config = dict(
    n_head=5,
    n_kv_head=5,
    norm='layernorm',
    lr_head=0.00696,
    decay_fraction=0.916,
    batch_tokens=65536,
    steps=4165,
    dataset='wikipedia_en',
)
MLP neurons of a small language model. Each row is named by its layer, matrix (up: input weights) and neuron, and shows model dimensions 0-127. Each number is 500 + 25 x the weight over its row's rms, rounded and kept within 0 to 999. Numbers have three digits each.
After each neuron's rows, "fires in" lists the words (lower case) most often at its 100 highest values on Wikipedia text that the model never trained on.

L4.up645:506483501550519516484494498481491494452467529479529489513498488476537524533455521495494496487489474518468522486532500470453487495541496522495466496475461485520498492497490484522499498531493473533482530500505510491496530549548506481502525521499463518455475484480539529542497501540462490500481488492551512511514504525457488474501515536510458483502505517470463501512513537494526454499494
fires in: "this", "tamil", "that", "soccer", "her", "same"

L6.up69:470490532513521480555498502475537516475442535498475462517519530501494479514501540494452485518458481486517487489505529505470540495547502476501508479545517483532541508470476471502493533487488484495475506507524477431473494495526486464479556459484476503519514474468488508527514513460504490478458503482522515470517471527504537526481479507515461537506531497536472525476497500538502533478496
fires in: "in", "2015", "2016", "2014"

L4.up179:553537488501505479454483506497516499506488500467458504501548550501539487502517481496498488482469513505459511472538497491466461491518512477480531493511504480488511507523461486499506524483499493471487529490510485529557517459495483552533478534488524507514482511496492507506456473452523516486482472476524519470525489520492471488508508489524474502526482474480498456503478498521478524501495
fires in: "of", "place", "round", "end"

L8.up568:507463476501450502527507450558489498496521518512539507478477472467507532555468500474479499444531510476488525509544528505488480525529548479507491494520516521472552499460491465478508491505505516534515464484492493478522497504549508513489494520517488541512504454472481520492460502512461527537557464511502495522497506496485505510522510522487476526503499538467524491513497533487539483456491
fires in: "2022", "2023", "2024", "2021", "2020", "2025"

L9.up480:465505489490495495516531483516499504458556528477478545531488530525486504495499508489481487493499537516464501513467546499544479482467517474442514490536490527482525528444466456496507486515470496497467492479521537463492507527493528477465508491522500476528518542544526515478517503465563521508519526529506468480497493509473475515483508471525513500536471457550471490509497471520485480467523
fires in: "to", "for", "on", "of"

L9.up629:472526462517535499500546553510499502470472511435502518519542473480509540503482510502557510481500522496473534528500468469510508473535488487475474493488530474494501492520452532474506539531547551492509475514470483527500478533494493496456539492488507489461518508514485500499492512514501525508493503488529538524510514462483536492502494488546520487477502463507525484468454505502519507443518
fires in: "on", "of", "by", "in", "at"

L11.up351:547481468512525492496476489521536506472515492517482509506468517540489521492473484478474474507512534538477490515483493493501459513531473507519491521514488567438502491491511546479492525462488491513540477515486438526477502506472559528519499510490463478466528544515513486469501496500494489487473510484457488489519477489510492490486498511500517468487519508481494527518558550483455524507509
fires in: "but", "and", "however", "or", "though"

L6.up682:487532542526512519506455492490476522492442501528477477492515461507511507518509534499480494482512500497484476491499503474442534499522490510528483500502504482504482482481484500451522470538496512536508521495478463482503543504510474484503506502489529448474496575501518495542504507502536474509429481498474480514514469481500502469538442513508452496448565496470510497505494512532495540521489
fires in: "he", "his", "the"

L9.up483:451457502496492548516470517506543474560505467504513456520501505505462457543485484518534535540516503501528499522522520483484495475517505484486516478504466491483508541487511519480483463464488501430495463470488486476467511513518509466485482524475503476510503466499539513522520519507509539504460544484456427518513535483532500477491552505517496518506498495518538478484500505467500540470488
fires in: "9", "8", "7", "4", "5", "6"

L7.up438:503544513556493503506473452526458465476491514507526466529550498508549535499516542483530479481532503503464455495456471463503495542489498493534510513506525511492476503496521546497474466512491539488467439505536525507504528473503521523513491493507484500463523482477485557487495468517510480485479469501481522483510497522485485447511495532527441476469520471482467455479543509545510518484470
fires in: "he"

L6.up380:450492483554526496514480450482472536513546528471464472455498521527534499522528525553449567493530505460489480500478463535524526519512456502497528436482525461456511503476486474461528476508537485501524484502476494493492531524528528541508476486454500488503493486484542497502521489511520471531515527472478559483513553507536503484478511485536503501508492486497496474500509514522496496526468
fires in: "a"

L4.up431:493472521564518494443518454523507482471507467522508482481473538511499536515487488476555519543497511525503499465505539455476537511473518492509539531490493490562487519546466505519533493453507506506496485501531484543464531473429501521533506481475487500481493509490455481499512470461505488524508517532478486516501497505505460480512510499482509423502491443484482496521491500510517515505481
fires in: "between", "of", "around", "lake", "near", "east"

L12.up467:499517500472501485504515484518516470498530463506506473507460538493515487497490503536503453512520505555489494504493515506488493519514486491445486529498515523479522516461453529543521512480489496548499515516515539458487506482451499489517506492499502472522502482495444477474502481479568535513490512518499469479484459455543536525495501491504493529516462498503501494442510527505514526498506
fires in: "to", "in", "would"

L11.up744:483487513462524461509527550501458544518520517497495533525502531531506514483480468476461534509533534493448467491519525529527494528495467534507556477515529513494493521465459511454495503465476489506517485482494485492509505494546495491543499507453492499498486516489487475492539492517491482511534477512494548497555504467531521495460474492495518493539450504493500466510521508499535510508439
fires in: "they"

L7.up118:516532456503514532497489489513462517519495518558447477509502512494467456457495515513486465499517535501495511480485492488544542507525515493489464537509521514459481540521515483483499503502473541526474506512476505490504488524510484491450499508496491515498497491478500520432483535507492476511468496536489520537500501476503479464525506494482486511521513517534516455512523519492530489555512
fires in: "a", "age", "over", "to", "an"

L7.up763:533487517521503572534517512466511517485495525551507506491502492475522509500506516512463535533514524511528548495501504545502450507554513477490520503512477500481475509536515488485491540496523511549502517520458511507471489493505518479481484491490494493458487477506481515469462527516508519486559518488474492512515466491476451445483466490552511481525479485509492519530459477489518463518504
fires in: "and", "an", "one", "two", "or", "a"

L8.up503:521545541527481526484490487469558504493486534499508497481552510530494485518514516486506480547516485434496471503528509466493545501464532503500478459506503507485493508465491483529475502511517512501478470502517540473505502497504487519494484518520541490480511473532523480488484490498518482487523475475538526520524454503497458465481463492472488539504551466496571557492509517485473547517484
fires in: "s", "she", "her", "his", "their"

L11.up369:481498517505519479478501470486496483488493482551497500501491495494485509517483503486481470497553509520482512503474473508509504557525454505535512536531502549518498496477555519512469472475520518474532514483492508484460455486478464459493488517468486508512480456488442504478503532518486538520490529514537463504477494502554486542507515478512456538491486490526466472554477488461498527477524
fires in: "was", "were", "waste"

L9.up235:504476520460513515513539539498535448527497481508530487518495495495482510534462460543496551469501536514490491476532489526550497553510492518483526527523490517449514541536491458470460519502505490480434466490474486505489516480507494518472450506502519473564491529471504517464495482477506487491528506525491523539508524487452501464505490529479466498512492487501507495467495445471522517537500
fires in: "an"

L4.up279:463506504491495485510531543526483467526450517500518476484529471491504516491508487533510543497510477507495537535503519516497478503517502487494473488501450518541489538481513464547468501452494518522510557496495515502474474468484486481446523504527475531493472528480501555459503483488519518491497476497498470501547461534530484508487485482513520494535490520557471512499494468499513477511511
fires in: "was", "were", "be", "an", "is", "a"

L11.up146:546497505449514510553482493487471496481480525530493494511512525480503543557514492482481494513494478452506516527493531466443515519516511492522495546545478473504493466518511473525513453521507468525543466497505521486504480470513523482498473490479495491525489523462513496508512469520463488469491501547487494513481483495495505505538506509474545534515488496503487520503486495532529452506504
fires in: "one", "as", "third", "some"

L4.up198:495507480507486465495466503475552501467473486491503539443526519442430501528527527487485487460495527517536468479498499553506493512487488515527511492481546478471501474504510508516492530474515482488488466507441505460488487498521516482536496455501462546485546483505476520468520552513482519532510490498507518557479507469536482526517487498527485500506492489544494469470535515472503491500527
fires in: "in", "out", "that"

L9.up281:510494422459509470476457505511499512503480490465492460537523512525491571495490514540514507509485486495502478480537497489523527471484507503525504528491502499491496488486475497509517523499551505512485480529463469519519534512522513460501474512527457488504478483522512510448512512506485514562496479532464498548516494496555505501520476502502517464513495526507464487481504537500558506499509
fires in: "the", "a", "that"

L4.up435:473543514531472494485452526477480502435535486463481530512534517531488498500507506487516487515530450523452511474490474496497504532532482507543539502486528505482534538469532474454527491499493476523515455477493461505479478502496543537509524522510535513485467540496516534511527498545492453476445508518508502479492517482435490477514512482507435487502485534485481495527498522492509498501489
fires in: "which", "that"

L10.up612:478518474472491483505532484501494497489505504519471520543509512540516460450531511513483486492501534480494462512513518520510464539494486549472508505501529549507535514446470514556462566484476480566492469487548545483469497483494510491501497523484544507482485525492504488471469485502504477505488481496535518510484483522502515463445495528444501472531522439463456526462503487484506515498522
fires in: "to", "n"

L12.up128:473462502549483521498496505521469503516498517469494501492531526499510519503477510482503541562543513534504518491514496495493480475529461447507500502531522520489525456513489512432525506473480525488461502492515532450514466505518463477460522505493471526498512513529553472451515524465466518529520482500520479546473493490445466551522513498514506496505521497525487456503509500490496490458517
fires in: "the", "new"

L9.up316:477521486504505493510481481495508515489496523501497517486518505513489510523487505556489504493580522519457536519510487470543544568514493441487476449479518534535512481502487506482520508542472482477485507490510478492469465499509487530485489533540516506512502471486500492502492500484535497478516519432527509532527516514483439505474463506511477462490468450519511485525473506483485530492499
fires in: "his", "after", "from", "however", "before"

L4.up388:540498482473528510541490522479496510513466526516481481512478524516492497536457515496518465476470494509495496509478500502498513518529500480502528522507484496514538516509497493484466471494438512484481493439531515507489488536481513500510519486472469573504515514498505544496526469521510510495542557496537474520525507507510503444476487543450467471480515440523494501483481477544470489541478
fires in: "in", "by", "from", "on", "as", "these"

L8.up69:463516502536545535555509497514453511529515542495475491477543507464529512511528487471475482476487518478500473524462478527433501463528511512474512516554487534498469477484500503509493479509495552487491525497483468535490482530513497501500485509474481445504488534473486493474507472521498536492529509492522475534506503458497500528478522477509533477477503492484473489521474484529487497519459
fires in: "a"

L9.up46:550496477439481541491517427525522490472507481518513515472509499523495506536505513482438523524518487507483478508492490472502521478510479503499459474531510468463489500450538503516521548516511496465454522528503540479516536501484496526519506535533530478533479510517519539458537519492523515530469510500497474511497471491503441522490514493469535522491510473553487502515448493502486508451564
fires in: "the", "to", "by", "not"

L12.up79:450482475486472505493511479541515482483479532526522486537483489512448495539518535471508507501562568490515485456517471500542515505510531496492484530502567503540521545492500503522526514493507510526521517529516506493476513516478511475468481516495496517479504502467477543486509520481503497540490511491508515483478474461481464502465489544506451507444487502463524467489516489465502535512514
fires in: "in"

L4.up522:501511480511470501491466489462497486538516515535481529452470507489507568491474477534523496475502464482501491527530486486499527525522455490557453515464498447474487534494477478520498508522506506555494522516515502503512509462500484525473504531486487487503509460498486507489484510534486525507491488532525486533482506521561482491497520519500471501470485460476501462483487529481527479511484
fires in: "her", "its", "his", "it"

L7.up77:500508494547507491514513491504482500517487506480474528514494534508500510547462506464528460488473511504495531505504525514518499498495536501519479473508458487508477479528511502499549485529479459509465542508450569496474535508538453441495503497479507492464464526465466524531487489490493464496472474511465514509532457527467516538500522476502512516541496498507507476439485471482471480538560
fires in: "a", "one"

L9.up82:461533494503499534495471539497519516491525508438519508504539494516471499524522512512442486494508476492456497470489493507490511474482487478549457508529472504515515485512517537506506549464529500509496519481481502488485525513527522522481480553511472513550490509491503505515481483455515532594458484498506573497512508511539483552475487502497475533485510458470492537501470502503479478488459
fires in: "was", "the", "first", "been", "also", "then"

L8.up306:485508511484490502516482525463429525474530498496488524488470552511470529524529513511487542531521520562465507529509517455480512514479491457544496548502460505499466500489512514468523462510534500530488499498490494470503479490512503517462482508541493553494524503499496450505515543425540512493485518509498489481512483537481527438486478517518512465489519500496477505493497510555529487517529
fires in: "but", "where", "however", "and", "when"

L8.up257:476506522503498488520494536508505480492510497484506492530465471470540501534465529513484523482520491474463509510554542483497457484531533491530491504490480460500499518511519517466466487507500483509520484527477520479535475539508516507468493567490524506539529487488540472473540513485498476468522460520503437501516534491483477493471498522551485567482505476496492518479549539505477481466503
fires in: "he", "she", "appearing"

L11.up474:528495454509519444500496488494510486506512471475489491491488455517521499498566494496491517507516473502494489559512521489504513493476499491484554537548492501452476474515562464468470506473525481478491525514517516458521513490515502512512505510475511505483471506499503515444531541486513519528507484528449518511503529489499528502493495523506479509486459511532486490495490514490499479535501
fires in: "0", "up", "4", "3", "1", "which"

L11.up98:518463452489478479511447511497478503494498475488517478517499515502470492469506561457482527473514482519470485530453471500501489527520475471511489529528528474531483503463504500511489496501492451544494490494508489495533482533498496478513517480512542482484506496484481482497498470469469529457482526450499490497531480488540479490508555508500541498545499498468534529485531471513502480479501
fires in: "to", "not", "they", "may", "must", "all"

L4.up355:533527459517493509470468531504501480548477513467463506491479486454481550495502468523482510483484527449503509506513480503526503489493472477528497505494479496471511518529521517523509498468518472527466460506509551502474521533481500456466487493480545515509514509480501561475496516526431482581533495548485472525546510501534512484471515526499513463484506515541509519511521491527530472513491
fires in: "a", "was", "served", "joined", "had", "from"

L4.up460:473571500509533467488496495491555497477495495535505527460489487486472475508486480524468482485487490521474524544494502499480506506485492496496502526530521487526508506501448487530454490519490478498474486517474528490555537518502484450512496516471508487542555477509485471529486517458470536472527513462500503474484513477481477559468487481483544509469505574514514469483482512528475517523462
fires in: "in", "to", "the"

L11.up756:475523516476482513477510488539511514495474530530478514517461462531527498532487506507474482501476481468502494495495510489459492511498478523507486542499519514485531481528539481568523530519496502473493504525478462481514552444519446462505501481525537537460483470498514516496507493508490485476529450482503441539495509518477510488525513474515521515519449480544475517456514482479503538480513
fires in: "2023", "2022", "2025", "2024", "2021", "2026"

L7.up99:563510498521458541503479486471505507478454502536460496496514501540471539513505531522504489437509532517473493483555530492455519509498464510506468486528510534529484518494524483468519519481490455500509452495534568519507474479497524475487533512516489509507503540469468497489545524509526562469520483472527514519489451522487500472520486515486516520502493533511500485468494467478503500500518
fires in: "and", "but"

L4.up454:497498484514500478514500454467487506487500520500491485513534525511481490492490496503488525505472526532525458483534518455502477452505537510483492516527468500453489519542548532528500512520515488539488456481487516509473480499480488494478498477521509488546491522530529471519498540528506481482479531497563460520493442517456481489510429465447474521516513515512552519564496518522508519489537
fires in: "and", "or", "due"

L6.up44:533476518526532519525438511472511469506482479497492541502510481517489530481474515513433485472515503487542500497492469523529494459496507471485508526486494507475511479447490547513494472520540490536464511504494473484515520518519495524532471507498495498520556494447509477486486485506513529530500479528479440525549477544506493511543504486470513486453514471492496529476530514506521493482544
fires in: "be", "do", "go", "for"

L7.up654:509539510505492481504502481485496443522502458495521537538477470516496525508519547507492505515498510482476459498515492537497538551477464493502515507506507518515483524522483465538548486561447497507531496469486527470501488540553487482502485518475518535544465536488477447478523484507499499476474491508502488444526512439485482483488447487570483492488512461513539487531500508506499522490489
fires in: "he", "they", "still", "it", "we", "no"

L4.up441:512491544493480505502489522484461494478508463519509555473513483477520530533481534482471486537473481544501492523501482533501533513490499483521489491506509501519496476494544475447511479477507455515471482516505534508494467518480474520495484507484538477448533482485539471495462489459529494489488501509514478548524505537503483497486533466475515544485479483502518519508477448463507549511488
fires in: "after", "before", "it", "when"

L7.up691:504541498490521505515493493472504484525511492507449538476482545498491536534499452481540495517493494531468521523515517525504433516489441463502514492488504490482482489493526490479495505537526453459518489570479483481495502510521512540485486468489515500503528504480464537459500427512506514488508468530512518538524502509479508520530505470489453485525495532466469477505497459534519538536548
fires in: "than", "with", "over", "for", "between"

L4.up534:484477471502515531503494476526482540481464509477525487508477496533500488486466502488512513506517514510472522518526502505472489496532483471512550503491490502503511466466505498517501458471471474484498547485535510509525501524483492506507513496455480515500454537453513478535466463494502495491538548559521474521465506458495495487526518504492533506490490518521436479494518483539506489499531
fires in: "of", "non", "economic", "markets"

L4.up317:507532490528492484465494483500493502497457505495478530501507549467514501453499531504543503490532478507501473499520581497471534514482552495486469490500487475485482451503501504465529527513504494475487514494480483534490518484513503588518467488480515475459457536490486477498486470526512482508512514536516476491504470488471490476520547521507482477514486528517434490499454524512513515524506
fires in: "to", "between"

L6.up451:522530493451483517479551477504480468459495496487532495512511497515455537503487504530482456448481502513478520495535494422484508529503453450509521489476532513516485500524552497482499445542482523483511520500487513489520529473490494462495526514468498471484462525513469558547512432495506548492528539503526503519480514471505505495488543465488497517479502508487457493478491488533499510515482
fires in: "of"

L4.up224:530502480547547506518470526525494519439540479508478495515499486508507507502500476513493472494468485470543492506538484485513494467510476492513490486514492447567532507518470499556482472496492552491501494477464527488477528475550506531464532505502518517521471549521471523523514481514515442501530525488466466487513518485471484458486534483505476477505567526515468473493483485509521495478539
fires in: "of", "n", "w", "e"

L6.up378:493418462528457492486496469535494490500523511446455489506477535529471507534484493458526497489532493514488482463502511478523503522477469484482525466483476482515486505496553514531497521570492527516497463565508561509494523505542514495470527500498491484531480528502506495516494492529500465467452505492552517514517468517498478469491470482511462505520510491534502509533491537549494522505492
fires in: "he", "she", "may", "there"

L11.up316:449515518469455505507464558481464456494519486469491519523500483511513528537489478491511525511489514522479509506533534476501508483470501514471533511478467487527450507494541500492522490466545491482497491527476494516514480499530522554532477524475461471463453508461520506509542529510530467470474506514476502523497513484497525472509484479478475531487552494556519525479530465517518545488494
fires in: "it", "there"

L4.up591:482493475507493512508529514474481494493481492531502507494510476534512503524509543538505471506491487494477512507521489492520527500497451496516521536473476513531510526539490521469530485584479490471489510489525499497486496498486494546534514473468510412530499515507526518468487468497467497531521480493500500492491525501460502471480522505519417491483509486524476505465508478497540470498504
fires in: "suzuki", "of", "ast", "katsuhiro"

L12.up527:521465496532532532504479538450472457500523515524478485536506496503516465470500503494519537515480514530499507504514486444487477476511486489508523497489461488493512473527514497458511507523482522477509434495505512534472510518496504539504459484489540520542535558498475555517466497462472512523501498529477497516482512475488486502466512482506480550467475498496530482491503444504509518505499
fires in: "suzuki", "part", "end"

L4.up138:497529513473498498513470501500485482497471464497480565503498474488462524531487493519546463473505466582527498510489511505509455520525508495516515503483486502486473514530498483493481529502542503508473471510553490496504514554503491484466438532539512511472493459495532523490528560480522524486489496465498488513500496559511515482489472461477519519500469510539507489481514493509509526471515
fires in: "and"

L12.up447:490519514523479546509520496512457532438506491533510482490475544502487530548519482485514438546512476508481535535469484520473524505520503459512512527514520535469525461512527528491541511435536478524462502458450497515500505511512525479493507552474462516512520479489530521500507480502513545481485487501457481467535501495466513491507453511499517521537457494554491477503509514517516489519491
fires in: "was", "were"

L4.up119:501484503500489490479478502471496474502493499517513526509487478538525518507479515527511493518467529494473490509501510482495513511454502479524575530535490549495500510546503474493495487493482530499500465488484483481479484500499521512509529506471494504480470468512456492478513489530480445507526468469512439512564533465517474536463507487516543508518483436477523460457503481510508495535515
fires in: "that", "of", "1930s"

L11.up286:477503466538471456487506510511525462462492529545537512493537483520552488491481537506530503507463536502504472514462463490499504486474534505496500504534522529473467539495440516485545559475469490551530522486524494452485461486512490456494488508564505510492500505491512460463493519493494463508518521512506529503555523454471484494491480504494517480497496490496497466488528502513471478440497
fires in: "as", "that"

L6.up81:512488512460518485490501464472518518494521506527486540518556482489463501476513526475502480503477520514481467491505494533489516522520474499454522510495531535506498530506490502498538493514471521536491467429515526495546489485541534536474487480527547464464499509480486488481498507499465475528483477503480499530500511433482486512504510500509521455509530473533526497476514500522465492505534
fires in: "not", "to", "that", "very", "but"

L12.up238:525518511512490565482498520480511508467526494523473486493530462523483515510469493482475473549479461493518493484531473500455505479496491484519464477494502543486482537497507491525496492487506498515505500457448502501496522494547476498537490511489521498482513509510519463457475495531436496508475474511451474501495517555490491519442500470516484545529495487558459555490510506478501516530497
fires in: "was", "this"

L7.up39:520503544484509488485500531510509525495508501479495511486458528515524509510473536553470485510479473506494461476495500503511499499462485496519505510503499468466495499520493545516505500525477492530501476481487485463497542530471477490540493520498505497497508509477491517489524494537470503480478508498516489533528537434443463484512520475492491500472484441504537478517519468480531525458517
fires in: "that", "with", "though", "since", "although", "where"

L11.up517:526513479511503525522449502522544509465523510504497525476468530548518503518520470495476503483493492512518513532513546504478453518515491486473493524517460498477477568517529523444486511560473454475479511544442507485512514520492493488495506469507491472492538452487484547504514491492523505491500501493519504526468502517487428496530510497505488492458483514517479479433517520564449481460501
fires in: "2020", "2024", "2022", "2025", "2021", "2023"

L7.up755:526495499490458478507500531481500460505517562505544471527524498498528507499481524493465475527466511514463482515494492516534494455475449540498488501493519502437521514472473457483501523482466531554486520514533501479504477567493512465529498535499540491521492526493560462487501477513468513502503502494540418523496480471502522466513488468515528530532502468480492505496503533514499457474501
fires in: "it", "not", "located"

L12.up762:527520491488525468513539468540473521512502504496521460482564521530514539488470499507501506507503512512538489505494454472430531514509488501481461514511475492503524497500508501547498501519517501506472501499464491482511495499532512511507514515522520501477472499491513489484454505469492515532423462505490518502491479457525463473490501509460546524526527502572541501500499468492538496526465
fires in: "s", "japanese", "an", "church", "his", "born"

L12.up173:462478466474512462446495516492526500503495470523517482511496488503500492501466485516461482496504508570491511535509490527490547520492506450500507507508536495501479511497537515525549527505486524530504442478497458487502459486527485492502512516498528496514501478487497496517534511509570528489483488424511492498521493485546458482517493488486473490542466517517536468504486494521496534531531
fires in: "can", "may", "is", "most"

L11.up157:527463475489484513491473510502502488484476535468537524471497509542524513484515544456532457465497505469504510504524478505504472453527473501494472514506501504485501495518457521510572525502473443481496493523488535493472488521477477514489477515502490513484515536471457507481553453506528515483548494491499458472513540494517534532495486479471485522525514463463517481474527482484506507526452
fires in: "to", "from", "of", "with", "by"

L4.up35:509510474500472521504488518480460502507475502504457514474520518560491469506514528508489478551494462479480527534500514495459505501518510544508494549506514504503495512500480468504501482489530471473481521482526502517500478504482529526523467480525538477524495561498525532513553434490489493496507515498586485507473454481529508453462520471506481469492520479498520493517499474513492510507477
fires in: "and", "or"

L12.up210:552501483501526510500517497478525446484476524518451530464511501476514555531518475532503525465492473470487458497510452504489476507473519489551511489521464488461537509489485477475561475497484481502509486524511473501548524521486520495531486500557468514485500513476493508487501525462490527506515507516470513492511495462503499466471447497514505493494524497469504533507484473519489539482460
fires in: "and", "which", "also", "based", "in", "met"

L4.up194:509494492484474495505497550511506552506480530475525471489505516491443472494496474496480517513504494496502502506501512491521546496514499473489493454523456457511455541533491501467468511543535487530505541538505500486485480527487511527509506490506508488534491482549486520458520475484475482485526481539532501515534520493557502486479505453441468517512510480472568513490494515512507488520552
fires in: "with", "lost"

L10.up1:510517482489532506491467497464485483531522493525494523493490484494486529496512526462483549538531419521460480491552495495542470494531512490480532531522502444496454533507518532486455503496507522476452468489513467474500506479468501477480471489515498525517468506470505499470522486506528455548470520510477505520490511490494522494475500462505507481496477497474485520487486514551532529501482
fires in: "which", "the", "where", "that", "at", "it"

L4.up318:499511468486517523471508541520531480488477487533553505491488503516511526555529517522517531511490478544501467483493531511472473508471482498530454515486451506470487510518500479535520486501548492527466465483500469473502467483529516500459485507499527514497497476469478509492517467490562466507485499540482454501490464477524479493435540486472482518517498498524483529475493499510530546481564
fires in: "to", "is", "in", "on", "because"

L4.up421:538503542449488519472449553466541481487520510502476483506516489546500492532482495520494458513486466500466541510486463494472528484509473515506539491545459467474522523483537463526495457492531488493511491483544462510494530531524501499469502470521484503530482492449515475505519522524503490509520502523498510525486519517498546467506468492530503517539554495496477486516470493486485504536489
fires in: "it", "and", "reiterer"

L11.up51:478531524475497506515482490536498494470497470543541512517511496473521497470521512473455527544476512516446465504512481477504493515492506558483504484545499510475501492471490506491521515456537513528500523437511513478505509486482534492523510507549547479519494514483518474481491436561448507466494499497499474513501489485493480504505472505483462483498475474523508524483486443498505496478490
fires in: "not", "is", "and", "be", "still", "more"

L10.up260:490497474459521513493492481518492488474545492492502502451505564462508496560513492479471511508521478497484499493508472456447537522432497459471480535511465516542517498531487482518503493552520481453486471523498484448460475532486470478512496488515506497471524536504509515481538455513490507463543517500504531529549518519492510484492460503514464473524500484508538499504511501494461521531525
fires in: "in", "from", "since", "under"

L4.up675:504484488497495505479523469559491507533474497501542481523477508507468492516480520543484500471464493523495517484477518478452534471500521509492490490509506458477504507513508489499431486504530447520448517515515507500526493535543510513505478496476516489483449544459519496510492481487515531519476542456525493497506495506520497457449492502502523473516502551543457473495499490495502521472539
fires in: "to", "of", "in"

L6.up658:545487534497454509463513537507472518458495536530494497468496510521511516493523524490471436492492554522463519506498475468513482525519503470457510477509457510496552483555451526500520492506479513491478497485475511511461470483506493508479447496523518454486491498530509508479538527500466521467498491530481506523531503514510534544520494505484515495525505515445494434497514489480541463471533
fires in: "of", "and", "day"

L11.up314:525499516511527485500516507481511514464452533525524494524517492500525505468480499535503511478526438501476478507520463470500469474538545536500501490466523478515455475517511515478522499545481436497491469514487517497519504492514508455491521516539557496488467546547515540511507519470511480506471480469477464531479492478467479483502475498495515458491515509503498488472502484479533502476484
fires in: "the", "of", "that"

L9.up659:493526513546475496512516484507515518457508454499483471476486501498494532485518554464504545508533514444495526474538534499492479480530479515494519481525483478469502494489469503469477508461566511511516521486505529502495512489485476480543487475501501498495510455469500518482505509457511479486489512539501562508550492525500473504540510509523484481500499518512541441482473474584495491518518
fires in: "2006", "2020", "2021", "2022", "2000", "2002"

L6.up241:508517477482521527522466492489490529506491459524498519503537514517503526470498523485484457492537509478491499505492472519508475471503465470505498483484530522477449494487521526460532518462502465500512537509463509497494518486515480465484476509500513497547489512456464522547481465495492510497480503503506500522495511538487508496532454495484536529485498477529488498493523527468512510435548
fires in: "be", "not"